From a checkpoint of a small transformer trained on Wikipedia.
Size: 17 layers, 8 heads of 64, MLP 2048 tanh GELU, vocabulary 16384, 70.9M parameters.
Architecture: LayerNorm before each block, learned positions, biases.
MLP neurons of a small language model. Each row is named by its layer, matrix (up: input weights) and neuron, and shows model dimensions 405-500. Each number is 128 + 32 x the weight over its row's rms, rounded and kept within 0 to 255. Numbers have three digits each.
A block is one neuron, or neurons of one layer that tend to fire together. Before each block is what it responds to, as a language model described it from the Wikipedia text at the highest values.

Description: Predicate-opening modifiers. Mid-sentence adverbs, participles and negations that set up a fixed next word, such as known (as), prior (to), not, called, mainly, Early.
L3.up780:085061124133166115125139091111120167092084172176110147097097105105101110174127162117073167202168155149106160157136066126114165139157090143105106126151137150179141107161135125135135098164161097121131121143130182093093143132121183135154117171128124157189136135113146095075139157091176196098

Description: Coordinating "or"/"and" tokens. Mostly "or", as a conjunction (65 years of age or older, cucumber or luffa) or a word piece (Tudor, receptor), plus "and" and line-start list dashes.
L3.up1170:036092134089192118141130137086191186126084167106125115092132056145116173157132146102077071134177197129105109108145105148077172129150138144124172145073121105115112120132161142106168093165197090097132170138156126080094069150114111151134159101086164144171115112162130099139132123109206167127

Description: Coordinating "and" after long names. The word and joining two items, especially after a long proper name or noun phrase, such as "Birmingham Post and", "School and", "Westerholm and".
L8.up571:108115107131142102135098148090187138147107174085127130136091096091107191167043104167178073195116150070128145106126151109125134071142172115142103129141107133120136126069115140050142124126185086155130125097127147126092149101113114144193115110164129151130122127125113147076106097121131154083
L8.up1086:121151040121151164073142186141148170055120118113116095182116161121165153113131132128115110172172160106150100152148124153169155110105104080140100139157095110112071057095172158118107141191200152134135151110214146100068132140132095183127195117130200197155058099115155107196026178142152137184
L8.up1431:115147137124141169099132147064092178135099118116146137139132071181163124152127080139096082202101135087131107188153117182166167119124173140121146081134179104089110116095097133096116123114141090120127101117141187047120085116163143131088133110092124134165139163121137111096084128086112160160
L8.up1515:065081107144131090118159107112135130128127130128065138134094100153130130145112141180161122169175161072135126136142118156113202121171127178185095146188119095091152068109124141094168151111151124097173094116173105169095125161165114185175117131100101133146098111143146121095140149172139109122

Description: Date month names. Month names and year-prefix digits in sentence-opening dates after In or On, such as On 17 December, In June 2018, In 196(3).
L5.up114:098156126080142113139144122146148123164092173133123109077079164128068112094138094076087114164126135177128147112099143081152074162079137162152143172148069117165150162138160137076127104081138129161138156146125068148123133190094112113154138122136174122137150108103111107142169090103140147103
L5.up694:051121139136126135125109070108165193098108149137154107121111067137151123113145174122148117169156170141167132118137159159115165140137094168129153149078133106103092125119150106060201106133203107125116132135162145105136085121074109129105119084100143143154087076147124142149118110104212143143
L5.up1071:111098106162118147161197081133144124170057159088166085134136125154103123166140202154104139130140181147052139145116100092131118122108075129091122112069120120176142108132140108114144114110125151110094129169113105128088126175112093119118159100113169101141128170080097101100078157135145121142
L5.up1635:120143161160129167131118085167102145159113110064111113155108121158205077087136144149133119093140140174086142136089146079139109134098131172115122136113142118159073148101141127185157125123118121119114144110133138097111168125094138176158165092158168161161103192117165139122125119065141161123

Description: Word-final subword pieces. Last fragment of a word split into several tokens, often names or titles (Supervis-or, Surviv-or, Morric-one), plus the possessive apostrophe before s.
L5.up96:160092142144147159153148121038145121063050084077169104106166086140124083122094090135069121088144166131106127099224092142065219140129059124103146127125164130054061138110146118172134121071147141122161141145115125144125116126084163130155136134062143117147131108165134128144085127087144149172
L5.up1588:134160149096117119175153123095134108067055125078104152113187073142111117178113120135052067081169203110144127123146107154113165092171064153160125142159115110068054143111144103168149100094128098104138158135112152107156121126067178152136123135061129069131095137122154123130126095106146146178
L5.up1618:137178143092156163148134039080154073089112122014186084101160129159066067120112070071067101112131136130181153122127103110168146170150082210161175116086171094123082170152126141110148116132151092119119122124104110133140159151167146107136121117090188059142175121130131084074124140065148181193
L5.up1841:130168146112122152125141117117101155088153144074109139133147104129119131107127121165112111091110194122140149166176083116115168142150031152128116151155096119134119159146096122176175100109118108104164093145128162137157096097043142187069114161123140053166092143142116131090131090104158116165

Description: Surname final pieces. Final word-piece of a person's surname, mostly inside tables, lists or credits, such as Hoff-man, McD-ill, Hutch-inson, Robertson.
L5.up1614:131132116096126132118122071088100181066124124115204118096169160169125134132160120103075082085143116125166120121157076130138179183172098092152176115123188118096087126134189143098140104153125101105158167148114126131102112124134117124080129106095169121144136092078134137099185101087149137109
L5.up1659:114060103127125098115166085061092180082099158126166146140161115122072130145086193089149090189135172076190130169155118173163150132116133148101148116129137128108170116103180114137212114155094088119202114123109132135140124145125173111166110127118117146141091094094097118066204162105157138173
L5.up1725:143106103138109085154188086110232120114055105115070116104145146145113152149054144153127104227125118155145127125182075103137121186185147133141147146169180124108109138165183131119119117110118053118148079123115089133118147156137134141147090125094132148124184102136128126098164113051158117154
L5.up1932:131107128090136133083159111125155148131091085104123140136120116142123164127086182096166103147178116155188133154121124131140156144128136145147154115177156129056070151146149124098073155188063137118161131177132162156103141142142134150105142111098128157132143155127146115206115099123137163139

Description: Word-piece fragments and colons. Fires on fragments inside multi-token words, such as en in been, happening and listeners, or ak in awakened, plus colons and semicolons opening lists or explanations.
L5.up570:068133135117120153121189054148145117176075120110101117109070121134139172189160201172126096119139182118178120118123139121152131156184105165160186102104098130113138084087142119108176132150166119112139171156146095082151120142155163152130140073117193166153075101141177119132107073072140117119
L5.up672:109183123119143115116132072094114125122129157114131105110093077120174153158169149125103120133126140106128122142106159073137148161102056116166136192116018126146156127107113127127109095161120135091172121083164113105103128094122172178132122064123242056147114106153080104134128110112163109155
L5.up1378:131187118134133152153117135134161154188154143102151074160113128128155134141147080104132071130134163074128144167107156162147133089144087218103147133084094113179084087099102138107108120156156106123142157120127122133130102146145118176020141091171202143141101154097166104169111143112159122094
L5.up1710:111160145070148141093156156132110122177123158094128087111048106121124171143189148139130109148201234064169099121128142087122154129181075112126125145121050127127160142092111132122133129200138100109136150134130140134122064114152145161101151095174176140137123108072168116124068078121147097120

Description: List-final "and". The conjunction "and" before the last item of a list, strongest in census percentage runs ("and 28.6% were"), also lists of names, institutions, occupations.
L5.up228:120127151150148125137115150101104128081112162068132122137121170186109173098083119148144113168144126130113102116100158142105104164114178176115130136050105082137151132149103167159149106064118138166167149181135109104094154137145120143146087130144140118160063072133129085139156103108135221109
L5.up1078:127111054125146179145157091120187116113092136155127156126151096130175124151107108159220132202168145137114133115200121121153144095129145113151105087129123124088168108124055137089110124159121090117149127169169111139081142105139109132080160133127134137129078126149131126128179147160147121115
L5.up1248:111111107165145101098109137071165107031120125108255174134126128146188103128109152188130136190123107099188132089139065088095153126128122088175138132131185131098108190223098123149116113096194059143152081125157122125142156132136142127154109142088137129138155142133103103119120131168132112124
L5.up1675:131088153154167096078132163131151137123154137120163141089074116125130110134119122165173129085173138096096123091170131196087127078066080053100130102206132134084095139113146129114158151187108125132169136132156143106157072136130142200126106162131165094155116064118073098143126117144154108123

Description: Short word-piece fragments. Short fragments of words split into several tokens, often the first or a middle piece, in any kind of text, e.g. ar(ising), or(bit), mar-ath-on, br-av-ely.
L8.up500:135150116145153088111089135149157148117120121130124118141104154132198110110194090122170117166095181115184073124139121176046127175187131163139124150090106139109144156123149074089097132121120116091131117137118128084133061136095094125057095121090158158146119139146145101218133085100132145126
L8.up778:179139104124110146165149119159152144170131131103119104113125190165109175107132140128192091132134118121188132090135121114120156121127157117076118136149113132112110119110141113075140150161139077080091088142124080141125094176194107108066135072150184221210110125069111158151145084122141143114
L8.up1002:122150147103165096118142127139102151094120094152141096126087127146166104162196125141156110147129155131153059126152125129068200101154125168089070129075181156171148097138181099117172141163144148113112100131188072134087118121174182118147152121080129164159130130124170061129159054134134158104
L8.up1388:110112107058146103073116174143174156148094105078107127092140149107172107156214154143082130188111139130177100104187111119101155174105131105147021156110155160098129171158162098150097153161069169131100098115164099137029074096136142142084150176102186159146151074102165123138179102089134131100

Description: Late table cells. Numbers (often 0) and pipe separators deep in Wikipedia stats table rows near the row's end, as in career statistics, box scores and managerial records.
L5.up88:070073123136123118148141118100170127139150131114173104135074088133158099127161135151167100095176131130096094116155144173100161158099093157074116119069121125187159118118118136151146125123129148129096097135129126123071085116161092150127133117171152148159091104168132104154158109163150103125
L5.up113:132032114111133120080149115148141110206173153149129142135125099137115125165180145095125058139125095135063136097145121170136107053087088170120095052178149128132101145062202125115097151108119155162130160102172168119014113107160129153204163148098137172117109122136064140179152116155150149114
L5.up1006:106065039157121095132150127159176124127101103094172144134113106092158130161140149164159108116110169093085064138172169165056127178148102133136157106148097148118175122166167101099156141171162149118130144125128118105116058133164182137142135103075184114120051109156095150096144116152128104088
L5.up1084:099024058176121116142181125115172141197103158082173128140133087113152112134111132194206072181135143086115056112164110143079128130065178140141096095089086109128185111106097144099222117154162150120093123128156117125114112136175141129095098112131142160132038104121082109122155094119132094103

Description: Adverbs between auxiliary and participle. Adverbs or function words right after was/is and before a participle or verb, such as initially, originally, not; also "It's" apostrophes and mid-name pieces.
L8.up97:121130102138084097147129109136137183087137093142135113166084149075141136144112159086166142155103108131177103124191110122067145196159079102076206135160178161124124179134194077138171145138156200134151087166157140137109122154148166123106120137083180121147115118155184091115091148137127173125
L8.up422:110093121088100157133151140157149137094042091142130137208113173148064146166114175066165122131103088126136151135175181099105127125146111105076129151132105139154146187118132107094153152130207152128084061133138122164124130172168085108113180085060209165163113119083142134124143138104145134144
L8.up424:135101073164117137168176126151146168116110105085125136142059119116171109140171087122181133128135154101093105100179118163125123092090129100101100162139128122119210125114147126086142161209123147108152159110205077082096123137119153183103137137164255137187054133119122113130068163121164129111
L8.up1983:111113126117123106169075143101122136133127098128121152136107049115108139127102127154115114114100130136162084141134112131097124093144160137058185149122114101116168121084190146105091135116172174081106148120130149089165146127136177147090156144100182149194160105156194071086060130120160182108

Description: Mid-word consonant fragments. Short word-internal fragments, often vowel plus consonant, inside mostly foreign or rare names and words, e.g. Manjars-umb-hekar, Vuk-č-ević, Amazonom-ach-y.
L3.up49:105079103078150088123129190130111114062090092092131076130135112118110194104143136120073175134195122184150137163124145128134176116136101134125051129093106163136093129086125147103175084086161167116100123143144136115152162106100152179125104147111149152216124136096126122137156094117166166155

Description: Sports statistics tables. Cells and words in sports career and stats text, such as season-year endings after a dash (1992–93, 2018–19), senior, professional, season.
L3.up784:141155169085144094118140140065196122135139197113108139152115092170156144158097092089103120214152094147099111102153156163121118104124126123123141154104065119048074175177128154161146115137161089113084098103135097117119084146127174167079133122173186163086169109123113177113168140173150143139

Description: Word endings and possessive apostrophes. Word-final pieces like s or y that finish a split word (Olimpiyskiy, Hardy, backgrounds) and the apostrophe in possessives (Monroe's); also restrictive adverbs like only, mainly, primarily.
L3.up497:008099120136166120116124132080175207134122113119148119085134070177121169147143176113098094125185166122139099128151101138117137152101102126131153141078131106099098129127148118101164107112199112095127134172191101071070076153118117169126153077085151136209127122141122098141124121123209139146

Description: Year-prefix digit tokens. The first three digits of a four-digit year (184, 198, 200) after "in", a comma, "(" or a table bar, across all eras and topics.
L3.up1839:092061166107163112107123150125186173095099129096126105112182080144110116164186133130125129115154124100097096125074102133099143108143085116140206141037086139137156148155104099105173136092203108107114120088178087099090138125123091135129173130078164157136127114063099085096148158131154162124

Description: Mid-token name and year completion. Fires on the second piece of a split word, mainly first names (Joaqu-in, Gust-av, Adri-en) and year prefixes after month names (January 201-, October 196-).
L8.up377:086112091145144126154131103117152129136154077089165095115115108124121204103150176177139145149102112153081131123057103055127105059151108148081143213108085127146110170101182115087086153116152175138094124141131188124066146169068092120148191078162146107084127165128094152105145131161131145093
L8.up735:139144087202156082180156144139137131137115089102127070105159086136092153158195082094149106185102174124108120041111099097134123122155088156124136142109092146104089124164171113089143177164120129117109062161156078120112164197094136124120143103086119098154150132124191096134114135132119147130
L8.up795:109187136137132079138137113078152148055066114054165102124152113154104143155143142123105089098150131119128117099099096067105117159165120091151143152061104138100135143149141086098124124139123077135076149182133129143096166118110182139134140101150094094138118141158145091116123090130162138090
L8.up2037:122136119099168126167145093078134165061153103052169113136123100142104178164129101113116116142136119129131097147186126163109188138173106118132158201138149123128086161139126126112105137124147145040064194186110066091076125158125166136086139090089140168129112094112151074166112138097159104125

Description: Proper-name endings. Word-final pieces of multi-token proper names, mainly the possessive apostrophe after a name (Kubrick's, Moldova's), plus foreign-name ends like Qarab-a-ğ, Cantacuz-ino, Jan-ei-ro.
L8.up227:091118115098157103123141174046154113087131103053161110092157142156062149147144143091142108099118145094136113163145088165084195099188107085134140140049106161120122170095133117115128128105115155107158159178119080127176102072104205060121134108057174058144161117146092146083132166135137184169
L8.up401:093062149115122080142161140081079172131118121111139082107168129159073115129131179114139138088129140117132138177153133111100123096131164209170136119111120144128125112125164158168133176159143175104124125177115197115066133088134171132129181168054125178148104182113114138124096157154156137123
L8.up1044:123100165068146125132113171068132179106114129065087129101176105179125170132098159117094132128135150137135116158161038112094138095105134164104182141110179089128065138143165149120111136144139118138071146193141115135116108142097119113103164149078149104103098089078050120123088159148155159134
L8.up1302:132148107149122083149154182133129127108116126129141150112185118174059179152122149108056145137159143128130166102211082089107099131168143071099138113058171122087100096124125120162153130114141152104063118138146171130105108136047147139116144097138110098135132182145143130135094150100124103119